Part of a small language model's weights: 16962 steps.
MLP neurons of a small language model. Each row is named by its layer, matrix (gate and up: input weights) and neuron, and shows model dimensions 64-159. Each number is 128 + 32 x the weight over its row's rms, rounded and kept within 0 to 255. A neuron's up and down rows have the sign that makes its largest values positive.
Before each neuron's rows, "fires on" lists the tokens most often at its 100 highest values on Wikipedia text that the model never trained on.

fires on: "M", "pe", "lo", "ca", "ro", "mon"
L2.gate348 [ 93 154 169  72 108 130 171 171 133  52 122 104 172  77  74  91 123 166 145 115 128 130 136 134 156 110 110 125 133 103 105 169 104 158  92 186 154  56 130  85 146 146  96 187 114 119 132 119 149 108  94 246 181 112 116 143 152 107 112  96 194 146  77 135 190 159 107 105 135 159 218 131 149 133  61 163 156 144 130 124  67  82  93 114 147  98 131 147 121 123 138 117 113 109 113 170]
L2.up348 [139 123  96 124 134 133 113 120  48 167 127 175 137 229 120  88  67 135 164 152 147  98 117 154 131 106 130  56 139 110 202 130 131 119 126 186 168  96 105 141 172 152 139 150  84 138  98 121 161 123 123 196 117 128 136  79 165 155 109 152 126  79 187 163 107  93 107 119 110 163 157 159 130 133 111 133 134 161  75 138 207 188 134 154 182 155 173 166 135 165 104  79  90 132 156 105]

fires on: " to", "–", " and", "or", "man", "em"
L5.gate36 [139 119 118  87 113 170 135 136 189 132  93 114 118  88 159 197 167 166  94 146 102 186 157 124 130 143 162 182 127 123 110  92 139 118  87 145 186 188 118 138 109  72 140 103 180 102 133 132 170 135 134 112 144  92 132  66  96 150 173 175 118 108 152 149 185 129 147 151 187 134 162 120  89  97 135 119 153  92 124 178 147  49 107 100 221 103 170 128 116 158 110  63 149  98 128 152]
L5.up36 [105 128  74 140 107 100 105 124 116 177 102 136 150 141 170  87 136 126 154 121 146 146  64 125  92  91 201 148 123 134 109 118 100 150  93 150 152 134 132 116 162 106 149 168 141 162 192 118  38 140 127 137 101 173  98 129 117 158 103 150 120 163 129  71 143 117  94 120  66 110 147 143 122 111 131  99 131 142 129 148 171 128 129 130 173 153 151 140  88  85 129 101  96 129 117 103]

fires on: "p", "ip", "-", "ol", "ic", "or"
L4.gate2 [151 124 157 157  81  82 153 174 152 152 166 126 127 157  48  56  98 130 142 104 134  68 139 120 131  67 191  96 166 119  90  94 165 127 113  90  81 141 143  98 117 141 139 150 165 110 134 124 163 126 125 105  75  82  81  85 154 118 116 145  86 148 156 122 107 110 113 112 100 151 125 145 145 163 135 148 134  73 129 117  50 102 214 164 202  85 109 109  83 101 133 109 140 117 162 152]
L4.up2 [118  80  96 106 124 212 138 185 123  95 162  92 120 180 148 112 147 154 147  76 106 165 141 124 176  61  75 138  71 107 158 140 207  83 141 137 123 166  91 132 144 101 124 166 116  90 165 137 112 129 118 130 116 142  77 105 141 162 120  65 135 137  97 126 159 145 158 133  95 158 138 129 122 112 202 138  98 162  97 134  66 110 167 126  96 129  95  88 180 139  93 175 117 158 134 121]

fires on: " Mc", " Bur", " New", "bu", " McC", "'"
L2.gate114 [109 132 161  92 159 155  84  82 140 105  91  82 174 109 171 112 118 145  69 134  89 123 112 129 120 176 150 115 199 130 156 136 152 170 103 136 173 121 127  96 162 107 132 176 138 117 139 109 129 151 133 119  94  75 151 114 134 133 121  96 106 180 137  90  73 168 147 109 138  96 108 103 151 151 114 145 129 130 135 136 100 138 162 112  79  77  96  90 143  42 104 129 173 123  82 110]
L2.up114 [122 121  75 168 129  86 109 164 106 188 112 121 182  92 108 152 120 149  82 101  79 113 145 143 147 138 131 120 151 193 120 128 186 105 134 182 116 193  80 114 203 117 125 134  51 123  90 153 116 125 159 137  92  82 132 155 159 195 138 132 178 135 165 110 141 130 175 116 148 151 157 137  84  98  82 164 116 120 154 143 122  93 140 116  98 129 105 124 160 113  84  80 144  85 107 122]

fires on: "s", "op", "que"
L2.gate27 [147 168 147 158  78 112 148 143 130 130 136 128 165 152 125 163 143 112 115 113 127 160 104  92 137 122 161 160 120 113 202 134  70 150 114  80 113  78 187 104  87 142 163 107 170  99 143  90 121 124 118 114 139 171 163  27 135 123 154 128 106 101 217 144  99 151 144 168  90 157 165 119 126 138 187  88 121 145 161  87 155 155 125 116 108 131 121 119 121 115 128 141  74 120 176  81]
L2.up27 [136 122 112 129  97 179 130  95 147 132 176  92 132 196 152  80 115 109 139 172 150  94 143 167  77 151 133 167 109 113 147 132 137 121 103  87  52 117  40 122  99  71 123  76 114 130 171 107 117 143 134 179 127  89 178 164 108 117  96 157 128 131 113 124  97 101  98 148 119 106 137 172 112  93  80 109 132 130 159 183 160 132 150 125 127 193  77 180 129 111 102 105 113 115 128 182]

fires on: "==", " ==", "===", " data", " express"
L5.gate161 [138 111 139 153 159 105 140  85 128 111 160 147  92 123 153 139 105 169 128 162  82 118 103  74  84 160  72 133 119 168 126 113  93 129 119  98 152  94 112 103 129 120 182  82 136 126  92 125 110 156 185 125 147 180 131 126 158 165 152 124 120 106 112  73  90  97  83 191 172 149  68 112 145 144  71 130 127 159  75 127 105  64 107 156 145 152 187 114 153  77 131  94 128 112 132 134]
L5.up161 [139 129  66 104 111 135 102  68 147 119 139  92 127 108 149 186 111 190 142 146 135  94 179 133 108 122 103  94  98 195 120 178 160 150 102 145 113 141 110 118  60 179  56 108 145 139 133 149  97 126 147  44  92 155 174 192 154 121 154 111 149 130 102 176 113 126 135 147 152 164 152 153  67 142 106 123  47 101 144 163  93 103 131 171  74  63 154 105 113 106  82 102 135 117  90  85]

fires on: " on", " of", " On", "ect", "ion", "o"
L5.gate424 [ 61 174 125 183 134 159  98  94 154 178 128 126  77  85 178  95 158 151 140 154  83 145 188 145 179 165  93 152  86 145  67  88 122 164  98 138 152 144 152 170  96 178 191 131 151 122  96  92 124 120 148 110 127 130 173 118 146  81 198 121 171 128 123 163  89 150 100 145 124  76  96 143 153 121 127 143 103 136  96 179 149 126 141 102  89 157 106  89 145 120 138  69 148  76 105 156]
L5.up424 [ 72 138  70 163 176 149  96 163 123 128 120  96 144 145 218 113 177 107 140 134 176 141 139 176 160 117 147  82 107  86 148 113 111 103  76 133 121 174 216 161 154 108 141 107 173  65 129 165 137 121 122 134 136  74  76 171 119 146 207  84 145 112 156 160 115 182  70 128 133 129 132 143 107 141  87 151 131  86  91 102 100 122 135 110 123 168  92 153 156 121 172 132 168  85 156 152]

fires on: "y", "pe", "e", "o", "de", "ym"
L2.gate339 [199 125 136 136 130 100 141 120  68 149 133 124 117  99 114 122  97 142  84 106  65  90 127 125 173  54 161 187 120 123 123 154 194 111  62 127  93 119 115  63  71 108 134 103  88 164 129 108 121 142 109 142 144 131  87 182 139 115  77 162 106 143 163 110 133 161 172  84 111 149 148  83 129  98 103 130  80 153 128 131 125 152  94 120 127 148 169 102 103 103 129 118 151  90 146  84]
L2.up339 [151 158 159 180 151  85 139  88  77 154 131  80 135  65 111 116 130 145 118 146 133 173 102 141 184 138 120 129 110 122 136 160  84 109 129 127 116 180 126  58 180 134  71 153 161 137  99 117 136 115 133 134 136 128 102 146 122 167  81 112  71 123 123  95 190 100 107  99 137 136 114  95 119 125 185 141 131 147 137 134 188 118 110 103 107 156 161  62 124  94 121 165 119 124 115 100]

fires on: " is", " by", " was", "})", " also"
L2.gate172 [143 164 150 162  67  85 204 165 174 116 210 117 184 135 154 114 151 132 168 133 158  61 150 135 158 117 128 166 122  94  97 167  83 146 152 111 150 138 121 145 123 177 103 138 129 167 117 121 112 169 122 167 149 139 151  76  69 111 212 132 117 230 121 121 142 132 167 159 156 157 181 100 137 152 126 130 172 152  90  95 148  95 158  49 180 106 127 125 109 156 108 155  62  97 108  81]
L2.up172 [109 139 138  70 155 157  46 162 189 111 185 115  98 133 126 135 107 101 183 117 150 127 156 141 130 104 137 113 107 134 113 133 109 208 143 143 118 162 135  62 113 162 132 160 129 193 163 134 193 168 153 160 102 159 106 109  62 156 146 173  73 112  51 108 169 127 116 131 100 100  94 128 138 104 135 161  96 118 120 114  92 115 174 159  96 163 155 151 151 166 141 138 151 134 147 121]

fires on: "s", " Party", "W", "OC", "tro", "hard"
L2.gate53 [152 107 107 129 119 159 162  79 111 126 156 160 123 105 147 112 185 111 117 100  90 185 168 150 102 103 129 113 161 115 114 114 108 152 190 141  64  60 136 138 184 105 168 101 143  75 135 180 110 136 116 155  91 137 129  99 119 131 146 130 176 126  85  75 123  69 116 118 124 102 113 151 161  94 124 123 167 132 122 125  78 105 143 179 194 198 159 132 161  64 116 182  88  97  84 179]
L2.up53 [167 133 121 108 109 113 173  83 132 127 157 148 144 115 112 138 203 159 166 152  95 115 133 127 140 140 130  70 165 137 153 127 126 162 135 162  92 121 115 162 165 142 136 114 165 195 122  79 105 152 107 160 113 136  99 155 137 181 144 107 140 120 108  70 128  95  52  65 115  56 167  46 142 147 116 136 187 106 145  83 119 150 113 157 128 142 162 159  88 126 117 110  34 151 102 174]

fires on: ",", "s", " for", " that", " of"
L4.gate428 [106 106 135 124 120 120 147  98 123 197 126 110 125 144 155  57 125 128 122 106 120  83 114 101 124 162  98 121 138 144 122 152 125  82 132 146  98  64 155 115  87 134 148 111 171 104 130 143 129 140 169 122  71 206 162  71 148 113 115 107 177 188 138  15 132 202 101 109 174 154 167 112 169 148 106 103 102 111 140  41  85 118 149 132 160 124 116 160 161  98 100 134  74 146 163 164]
L4.up428 [143 171  77 116 132 159 143 196 145 169  71  92 147 142 104  66 155 128 186 115 148 121 144  97 129 132  94 126 108  80 125  77 149 101 145 197  96 164 141 100 109 159  51 133 112 136  22 152 155 126 147 140  62  96 158  88 144  96 147  92 130 158 106  96  93 114 151 192 110  82 109  70 107 148 147 157  91 124 138 112 126 176 124 110  97  99 111 138 147 143 114 132 157 140 164 150]

fires on: "s"
L4.gate333 [139 108 142 104  96 142 105 136 139 134  93 123 133 135 114 129 154 108 164 124 104 118 101  85 151 125 123 136 168  58 104 169 179 145 162 140 107 158 148 121 105 126 158 141 161  92 155  89  81  75 101  99 147 113 137 158 109 150 158  76 155 103 205 130  83 145  89  85  93  89 200 125 120 139 137 119 165  87 101 107 137 174 150  91 207 180 120 193 137 136 107 159 116 113  97 187]
L4.up333 [165  95 168 116  99 147 117 127 154 166 127 112 128 152 179 132 119 119 121 129 117 150 145 131 117  48  76 185 127 123 141 170 160 147  92 128  82  79  85 145 143 106 112 109 123 111 160 140 108 196  56 115 171 137 141 126 130 187  41 144 170 120 152 176 136 177  97 178 147 140 172 101  79 107 108 129 165 179 147 159  68  60 155 148 177 144 143 144 193 144 126 130 170 186  80 129]

fires on: " to", "e", "ter"
L5.gate37 [153  76 188 163 165  96 107 158 115 153 127 119 142 165 129 140 205 120  86 129 117 174 168 105 126 105 122 145 103 147  62 123  78  87 127  88 155  82 209  68 105  79 133 135 170 149 113 131 112  87  59  81 128 170 156  87 153 160  96 122 155 155 150  62 132 133 107 122 128 123 151 127 120 153 117 142  86 119 121 109 100  79 125 195 196 120  95 104 167 149 102  86 144 159 120 157]
L5.up37 [ 65 197 176 148 154  62 194 141  67  98 169 166 201 120 190 120 161 139 207 149 132 168 115 129 112 217 130 111 116 138 166 143 103 152 161 132 108 142  86 193  90 149 207 122 141 160 208 109 148 188 138 132 149 105 123 131 116  96 106  48  80 101 130  87 109 152 100 177 113  89  71 121 128 112  83 147 124 112 124 157 160 163  96 121 132 122 119 163 167 149 154 146  93 147 112 139]

fires on: " for", " among", " by", " of", " using", "ed"
L4.gate172 [ 63 119 132 137 130  87 137 137 146 120 107 110 159 160 147  80 101 172 177 131 148 127 189 154 112 151 101 190 109 121 146 106  81 174  80 126 120 119 162 137  98 153 145 106 118 137 179 127 114 154 176 114 147 165 201  87 123 100 130  92 177 151 120 113  86 133 174  64 148 158  96 146 123 112 140 162  81 169 153  88 111 103  94 162 135 132 104 130 170  83 127  79 117 107 122 214]
L4.up172 [ 99  96 134 134 109 144 143 184 136 150  80 160  95  88  93  63 183 145 166 108 157 162 153 151 115 180  83 133 150 132  81 100 131 144  69 116 113  84 159 182 122 144 105 162  88 163 163  95 154  95 169  92 158 177 188  82 167 115 109 108 164 230 150 124 113 114 124  48 152 155 138 184 144 121 140 168 155 136 125 137 109 147 117 162  96 172 108 148 160 111 130  88 193 133 165 127]

fires on: "ed", " Fe", " to", "–", " office", "er"
L5.gate80 [107 133 119 107 115 159  99 108 104 109 103  72 135  81 168 130 157 177 158  82  84 167 147  99 175 147 132  98 145 162 136 116 156 148  95 123 114 116  71 110 167 152 163 106 137 151 114  93 169  78 133 129 153 116 184 103  78 120 129 128  76  84 142 107 158  84 107  96 149  93  99 149  90  89 177 157 152  19 133 139 134 140 138 191 138 171 100 112  83  99 151 104 158  88 185 155]
L5.up80 [100 119  91 157 128 140 172  77 140 148 107 149 178  77 141 140 137 114 123 143 150 133  75 123 125  93 123 108 123  82 107 135  94 187 107 155  48 103 153 163  75 124 135 204 111 119 145  98 131 128  87 116 169 100 223 206 135 149 114 102  70 202 108 136 163 102 111 112 112 146 114  82 122 101 118 148 154 107 144 147 130 168 121 134 176 111 117 149 149 114  94 120 122 128 155 138]

fires on: " In", " on", " through", " of", " from", " to"
L5.gate303 [ 57 146 101 120 148 117 128 135 134 136 116 139 132 131 101 106 103 157 210  84 122  96 130  93 212 143 100  73 126 168 171 161 150 132 127  96 120 144 176 149 189 153 169 110 120 147 114  99 143 157  50 121 174 131 124 109 106  65 153 132 146 118 139 141 180 128 106  76  87 111 110 108 138 150 153 121 137 158 159 108  66  59  98  93 201  84  90 128 178  89 152 154 193 100 132 149]
L5.up303 [124 105 137 137 181 155 133 129 130  90 137 109 162 140  57  64 145 211 137 118 134 131 156  98 164 108 145  93 141 125  88 110 151 186 122 100  91 169 139 159 168 203 188  60 106 134  99 123 122 192 132 122 126 131 107 157 102 107  93 132 139 128 235 169 124 175  65 162 129  60 131 167 130  94 129 160 122  63 144  63 119 146 141 117 136 142 133 157 193 162  91  58 129 100 141 165]

fires on: "1", "0", "2", "rd"
L2.gate241 [200 131  69  75 104 184  86  83 177 132 118 114 110 133 151 125 112 155 155 183  82 153 148  86 169 140 138 168 159 122  95 137  89  83 126 117 104 135 176  59 185 120 132 179 143 192 193 137 166  97 135 111  53 113  78 161 112  54 138 148 106  90 190 138 114 118 135  67 129 146  82 133 134 157 173  61 148  43 119 119  76 112 165 144 166 112 118 142 110 103 126 131 148 164 119 162]
L2.up241 [131 103  66 138 130 151 147 144 128 124 142 125 175 128 134 104 104  62 181 144 105 143 138 166 106 122 197 147 162 142  49 144  91 104 111 125 121 146  85 155 151 153 127 130 148 165 183 103 172 123 112 171  78 108 109 107 127 165 163 105  80  81 156  98 129 142 162 120 158 143 118 136 128 188 161 113 117 133  92 180 143 130 123 138  70  64 151 138 133  99  93 120 116 163  94 194]

fires on: "-", "ip", "en", " •", "z", "7"
L4.gate96 [107  92  87 120 146 156 120 174 126  64 154 158 117 173 141  96  96  83 142 136 172  54 115 131 128 153 119 121 139 169 120 111 147 113  64  79 138 150 154 155 103 117 115 147 148  92 110 128 133 110 147 123  77  79 121 123 111 209 137 126  81 146 121 100  92 147 156 136 108 114 147 116 126 178 128 117 128 159 142 128  86 127 166 156 146 132 134 168  97 146 118 137 105 152 148 116]
L4.up96 [145  99 134 132 106 153 155  90 130 108 166 111 173 143 107 130 127 108 184 138 171 159 203  97 160 105 130  78  67 138 141 154 127 150 129 140 164 127 139 146 123 150 195 173 130 141 123 127 119 197 143 137  83 150 133 101 175 149 125 158  44 156 155  73 147 116 121 118 124 181 121 193 130 145 112 170 113  86 140  82  99 189 153 131 131 115 160 154 167 157 102 187  86 178 184  97]

fires on: "p", "-", " P", "9", "z"
L5.gate204 [151 118 126 107 110 177 168  71 163  80 194 119 115 154 138 119 102 157 176  80  58  99 115  47  81 149 137 104 116 120 178 117 120 165 122 180 151 132 179 149 130 177 132 118 132 109  73 162 113 168 178 118  22 153 104  91 150 101 134 134  92 163 132 145 101 128 129  85 106 145 134 144 108 140 177 157 122 148  94 198  72 168 137 103 121 125 163  68 149 127 104 181 119 114 158 133]
L5.up204 [136 103 132 139  96 138 112  60 141 119 120 152 132 123 172 151 172 154 147  73 134  98 145 100  58 147 166  86 122 151 174  99 119  93 120 113 138 148 136 123  86 144 153 128 136  85  60 164  74 229  98  89  53 135 107 111 181 129  73 140  81 106 118 123 107 217 129  86 134 128 123 160  82 199 112  84  92 191 136 132 124 157 167 104  84 160 107 131 141 165 120 141 116 144 162 117]

fires on: "y", "n", "ni", "p", "m", "al"
L2.gate280 [154 110 148 118 145 219 155  95 120 151  40 129  95 168 156 189 175 144  79  76  99  75  68 139 110  99 223 143 152 141 150 169  89 113  66  54 133 152 156 113 120 121 150 118 175 122 131 145 155 159 128 103 116 138 139 155 122 108 149  71  72  87 124 152 136 117 146 175 188 123  76 138 149 112  91 102  79 156 131 164  82 127 134  99 153 168  82 140 132 141 147 164 124 138 139 104]
L2.up280 [116 107 163 201 131 104 141 141 116 118 202 152 129 169  81 165 101 124 132  66  97 160 115 141  54 157 146 134 122 131 145 123 190  55 104 132  91 140 120 104 127 156 108 136 138 122 130 140  92  81 117 106 177 127 168 194 128 193  62  79  80 130 109  97  97 120 108 151 121  69 147 164 115 142 169 120 124 144 118 116 136 134 233 106  88 130  80 122 130  74 161 125 118  57 129 130]

fires on: "e", "end", "y", "g", "itt", "al"
L2.gate49 [186 116 167 151 113  74  94  89 132 111  89 129  99 126 131 130 137 145 117  91  99 153 128 205 172 155  95  92 110  93 112 147 171 123 120 118 137 157 136 112 116 108 117  99 168  82  96 211  86 139 122 103 151 108 107  66 133 101 145 100  82  60 153 134 109 129 136 135 158 140 107 136 135 121 103 110 117 114 133 131 128 155 106 135 184 148 114 122 102 141 229 154  93 110 120 185]
L2.up49 [124  87 141 118 114 102 218 140 105 171 162 157 132 132 116 173 104 128 128 126 103 122 158 185 112 159 105 142 159 103 112 127 139 166  98 200  85 146 141 149  83 129 132 123 102 112 186 103 126 176 108 120 203 157 118 149 132 151 161  95 149 121 158 106 137 125 153 186 159  98 149 131 150 121 147 144  44  92  92  91 198 136 127 132 114 118 146 134 129 131 183 198 136 139 101 158]

fires on: " and", "s"
L4.gate335 [128  86  80 163 150 167 144  87 115 104 102 153 117  87  74 166  85 107 117 161 120  63 120  58 135 124  97 122 100  86 101 140 163  90 120 147 147 168 134 111  82 107 173 111 146  81 173 126 114 138 102 145 165  87  77 184 122  99 105  91 119 141 141 155 113 143 137 142 113 128  85 144 116 105 113 119 163  74 133 139 119 138 160 122 187  86 137 160  98 165 143 125 124 140 122  70]
L4.up335 [119 135 117 113 110 114 178 116  70 171 156 208 121  96 112 125 135  79 127 120 154 109  53 115 185 105 134  98 105  48 135 124 170 142  89 156 124 163 115 126 118 106 123  80 131 154 143  77 150  94 119 130 194 132  56 141  64 113 120  77 156 144 134  95 137 113 120 174 161 110 119 103 128  66 104 116 169 109  80 128 126  72 136 127 176 146 146 115 131 157 153  57 137 197  82 146]

fires on: " which", " of", ".", "wa", "\n"
L4.gate236 [199 109 112  91  87 189 155 150 228 124 135 113 108 159 167 100 138 177 195 152 192 125 103 135 122 125 104 142 169  94 150 121 127 105 104 123 122 157 184  56 218 128 154 158 160 153 136 131 160 166 125 140 116 126 124 107 114  93 176  91 146 161 115 107 137  99 183 145 122  84 167 106 121  98 100 134 138 118 106 107 113 136 114  64 144 161  92 118 164 127 135 205 111 109 143 129]
L4.up236 [141 147 127 111 148 145 126 105 163 104 189 148 152  79  48 128 144 125 110 124 100  92 182 134  99 206  93 136 108 137  94 119 183 158 150  84 106 133  98 133 117  80 134 159 134  65 116 142  88 134 184 125 115 117  94 159 117 113 109 104 112 205 128 124 143 136 121 116 102 159 114 153  54 125 167 117  83  61  75 104 135 132 158 138 160 123 126 134 103 152 169 118 114 123 149 149]

fires on: "'"
L4.gate508 [170 188 118 103 193 144 149 162 146 131  99 100 174 116 112  92 132 104  55 135  81  77 122  89 160  82  69 101  90 183 103 123 116  89  94 136 177 151 128 109 172 138 140 131 140 125 151 134 133 113 121 133 140  68 118 160 137  75 167  90 124 149 152 117 125 190 179 155 148 136 176 135 140 140 118 163  74 124 112 107 123  94  75  86 165 164 108 122  75  89 101 128 126 114  62 115]
L4.up508 [179 122 107 126 109 135 126 158 140 127 115 172  22 110 123 115 125 134 158  80  58 160 147 197 108 111 153  76  77 174 149 104 139 163 142 116 113 169 141 160 171 190 134 102 148 117  60 200  68 127 133  70 165 120 126 198 121 168 130 148 121 178 118  68 182  76 118 127 152 148 139 186 123 149 148 102  82 133 140 161 134 143  72 118  60 113 103 161 112 151 142  60 118 106 162 166]

fires on: " |", " by", ":", " of", "."
L4.gate347 [129 142  94 106 139 153 155 126 186 158 193 126 100 147 141  77 157 119 156 171  76 175 159  81 129 176 139 173 117 108 113 118 176  89  95  88  94 131 198 105 192 104 125 132 136 154  95 115 186 117  88 117 125 151 160 158 140  88 106 133 140  89 134 104 150  76 133 163 116 133 196 151 156 123 172  50 123 145 116 155 168 114 123 112 144 124 128  85 147  91 124  83  96 122 166 169]
L4.up347 [126 201 100 124 168  91 177  95 153 149 146 168 145  90 136  45 140 149 163  99 107 145 182 145 123 193 112 155 144 102 109 105  88  85 135 112 108  61 105 161 133 140 142 102 138 110 105 131 174 187  59 156 104 191 203 146 121 142  77 154 151 133 148 123 107 148 110 123 108 158 166 129 101 126 151  84 150  83 127 164 143 102 151 141 119  90  91 158 143 131 135 161  72  86  98  86]

fires on: "de", "P", "pe", "e", "con", "se"
L2.gate143 [145 143 146 201 121 118 139 130 105 150  88 192  95 132 140 142  87 128 117 173  62 102 117 117 133 148 146 146  81 152 202 119 116 113 105 135 127 104 143 115 139 189 135 197  96 121 148 112 130  82  58 143 158  98 159 122 156 124  95 116 148 156 166 102 158 113 141 100 138 104 156  75 111 138  94 135 107  66 123 153 140 154  92 163 106 115 164  96  96 212 151 112 139 101 126 113]
L2.up143 [146 139 164 171 173 123 163 121 140 131  93 169 113  76 151  82  78  52 140 141 118 117  97  96  48 156 107 132 151 146 172 145 113 101 125 139 143 178 134 111  67 145 117 208 114 171 190 116 136 118  69 151 158 141  95 124 172 139 149 101 115 126 139 158 207 122 155 118 136 153 156 123 170 154 138 111  66  99 108  81 117 112 131 114 120 135 176  84 137 158  80 149 178 146 118  68]

fires on: "1", "2"
L2.gate452 [157  90  80  81 109 211 101 117 164 108 119 123  65 137 148 128 209 133 110  87 117 115 127 102 151 128 130 106 149 158  96  70 100 122 143 131  89 173  97 128 128 126 183 152 122 167 189 138 167 155 107 176  86 112 139 145 113 113 145  99  42 129 164 158  93 139 184 126 102 127 108  81 174 133 100 103 125 117 102 125 145  58 147 119 164 151  56 134 133 133 149  85 113 145  96 124]
L2.up452 [164 134 150 143 172 185  68 108 112 132 144 199 108  86 213  95 155 109  58 146  56 119 196 105 120 153 147 124 136  99 102 197  77  90 112  84 153 105  93 165 129 137 138 137 121 206 170 112 133 136  86 138 161 105 169 154 142 154 126 149 109 132 117 169 163 118 113 104  88 126 221  99 164 132 119 162 113 152 141 138 122 111 114 107 163 185 182 166 161 118  95 144 136  86  54 145]

fires on: " from", " in", " of", " to", " since"
L4.gate164 [ 81 156 145 148 109 171  98 142 152 140 107 140  64  97 145 128 142 129 161 114  97 141 162  69 139 143  96  97 132 165 165 150 171 140 155 122 117 108  98  63 133 122 183 153  86 177 115 183 141  91  85 129 155 125  87 161 161  78 131 118 138 153 117 132 144  98  79 177 172 102 185 125 168 160 141  98 152 170 102 131 127  96  51 154 165 160 168  97  80 157 106 148 142  93 152 104]
L4.up164 [105 155 111 129  91 128 117 117 112 126 109 158  86 143 136 139 159  91 114 214 110 118  97 139 116  75 100 140 126 100 163 114 149 140 137 120  89 155 150 159 146 136 134 126 141 174  88 134 139 125 177 114 124  77 143  64 123 151  99 100 183 109 148  69 103 122 148 103  89 115 105 121 163 139 133 172 122  86 131  84 114 127 151 105 135 154 125 185 174 138 106 124 111 176 155 215]

fires on: " of", "0", " |", ":", "\n", " on"
L4.gate445 [ 66 150 159 101 157 139 134 116 152 153 120 211 100 114 120 128  94 172 135 175 109 116 162  95  71 132 106 166 119 158  78  43  79 126 145 109 141 162 106 128 113 144 109  83 127 160 128 133 147 131 104 101 159 139 139  88 151 151 191 103 129 170 186 213 191 139 113 105 169 128  83  78 100 117  52 115 132 143  68 116 113 122 136 173 120 159  54 121 125 103 148 114 122 103 135 157]
L4.up445 [100 136 107 147 165 146  99 147 132 141 120 131 120  62 188  97 181  81 117 163 201  80 106 146 112 144  87 142 127  92 126 114 145  83 158 133 153 141 131 114 119 137 168 129 120  95 104  54  52 120 101 173  83 139 137 158 131  77 128 116  90 173 134 119 114 104 138 132 101  96 128 202 109 100 122 127 120 178  80 107 101  98 118 146 107 108  77 158  99 116 128  98 144 129 149 156]

fires on: "s", "m", "er", " its", "ir", "ac"
L2.gate454 [ 75 120 144  66 108 198 167 154 145  87  73 105  86 160 183  84 141 155 104 102  91  92  48 130 123 120 164 101 171 118 111 118 144 177 107 174 153 115  85 128  77 170 104 123 155 124  90 121 135  58 139 116 100  75  88 139  94 222 127  96 156 164 181 107 142 210 173  50 107 104 170 112 103 168 140 142 164 104 117 123  69 135 122 115 113 193 125 156 131 127  82 115 138 129 127 163]
L2.up454 [195 129 163  82 127 148 158 101 140 142  41 146 120 160 124 159  81  89 203  70 180 106 150 130 160 136 144 162  99 154 165 152 132 152 173 138 185  85 111 104 165 131 186 132 150 154 143 162 149 103 139 139 102 130 107 187 128  82 115 115 117 155 138  95 130 140 125 105 156  78  97 147 127 122 127 139 166 174 117 141 114 127 189 169 175 158 112 154 127 150  72 122 111  93 157 153]

fires on: " is", "1", "s", " was", "2"
L2.gate264 [143 173 167 138 164 145 148 157 103  96 146 166  85 181  95 162 152 122  99 188 174  99  84 104 173 131 158 170 167 108 146 100 153 187 120 123 128 169 120  96 101 162  91 150 164 138 102 144 149 138  91  85 133 113  86  65 160 113 120  92 107 141 152 133 109  97  73 117 163  99 161 109  62 138 128 113 135  74  71 158 199 118 135  92  79 129 109  99 121 117 115 101 130 140 123  91]
L2.up264 [136 120 194  77 192 157  88 190 157  76 141 117 133 133 166  81 137 107 117 112 148 113 163 130 149 116 148  94 126 169 110  86 134 124 148  89 123 108 110  76 123 163 112  89 118 117 120 192 143 129  71 155  91 121 123 139 136 128 160 180  92 147 111 109 147 135 145 138 199  70 126  85  79 114 139 114 172  68 106 125 137 143 154 141  90 168 117 144 104 156 103 128 116 133 107 112]

fires on: " code", " Team", " Candidate", " player", " Pts", " leader"
L2.gate236 [143 167  67 150 126  80 132 112 128  71 126 122 147 162 129 165 119 150 172 140 108 114  77 106 124 144 145  68 152 130 126  63 160 110 120 124 106 161 152 123  47 138 202 149 153  95 167 169 163 126 104 131 178 109 123 167 124 122  54 114 199 138 172 124 101  94 144 109 135 126 179 105 105  70 140 148 100 143 151 204 130 143 128 100 119  89 159 153 114 181 151 149 160 152 179  72]
L2.up236 [179 176  76 139 120  41 116 108 120  88 141 143 118 160 102 138 139 111 200 127 117 134 121 133  61 179 153 112 174 160 135  76 174 114  93 166 127 135 122 144 140 174 165 118 139 103 193 116 165  88  67 151 161 127 194 141 104 141 137 144 165 140 130  70 110 114 205 107 135 165 128 157 160 124 112 182  91 137 140 176 105  90 102 120 150  95 161 113  77 126 156 159 150  84 179 121]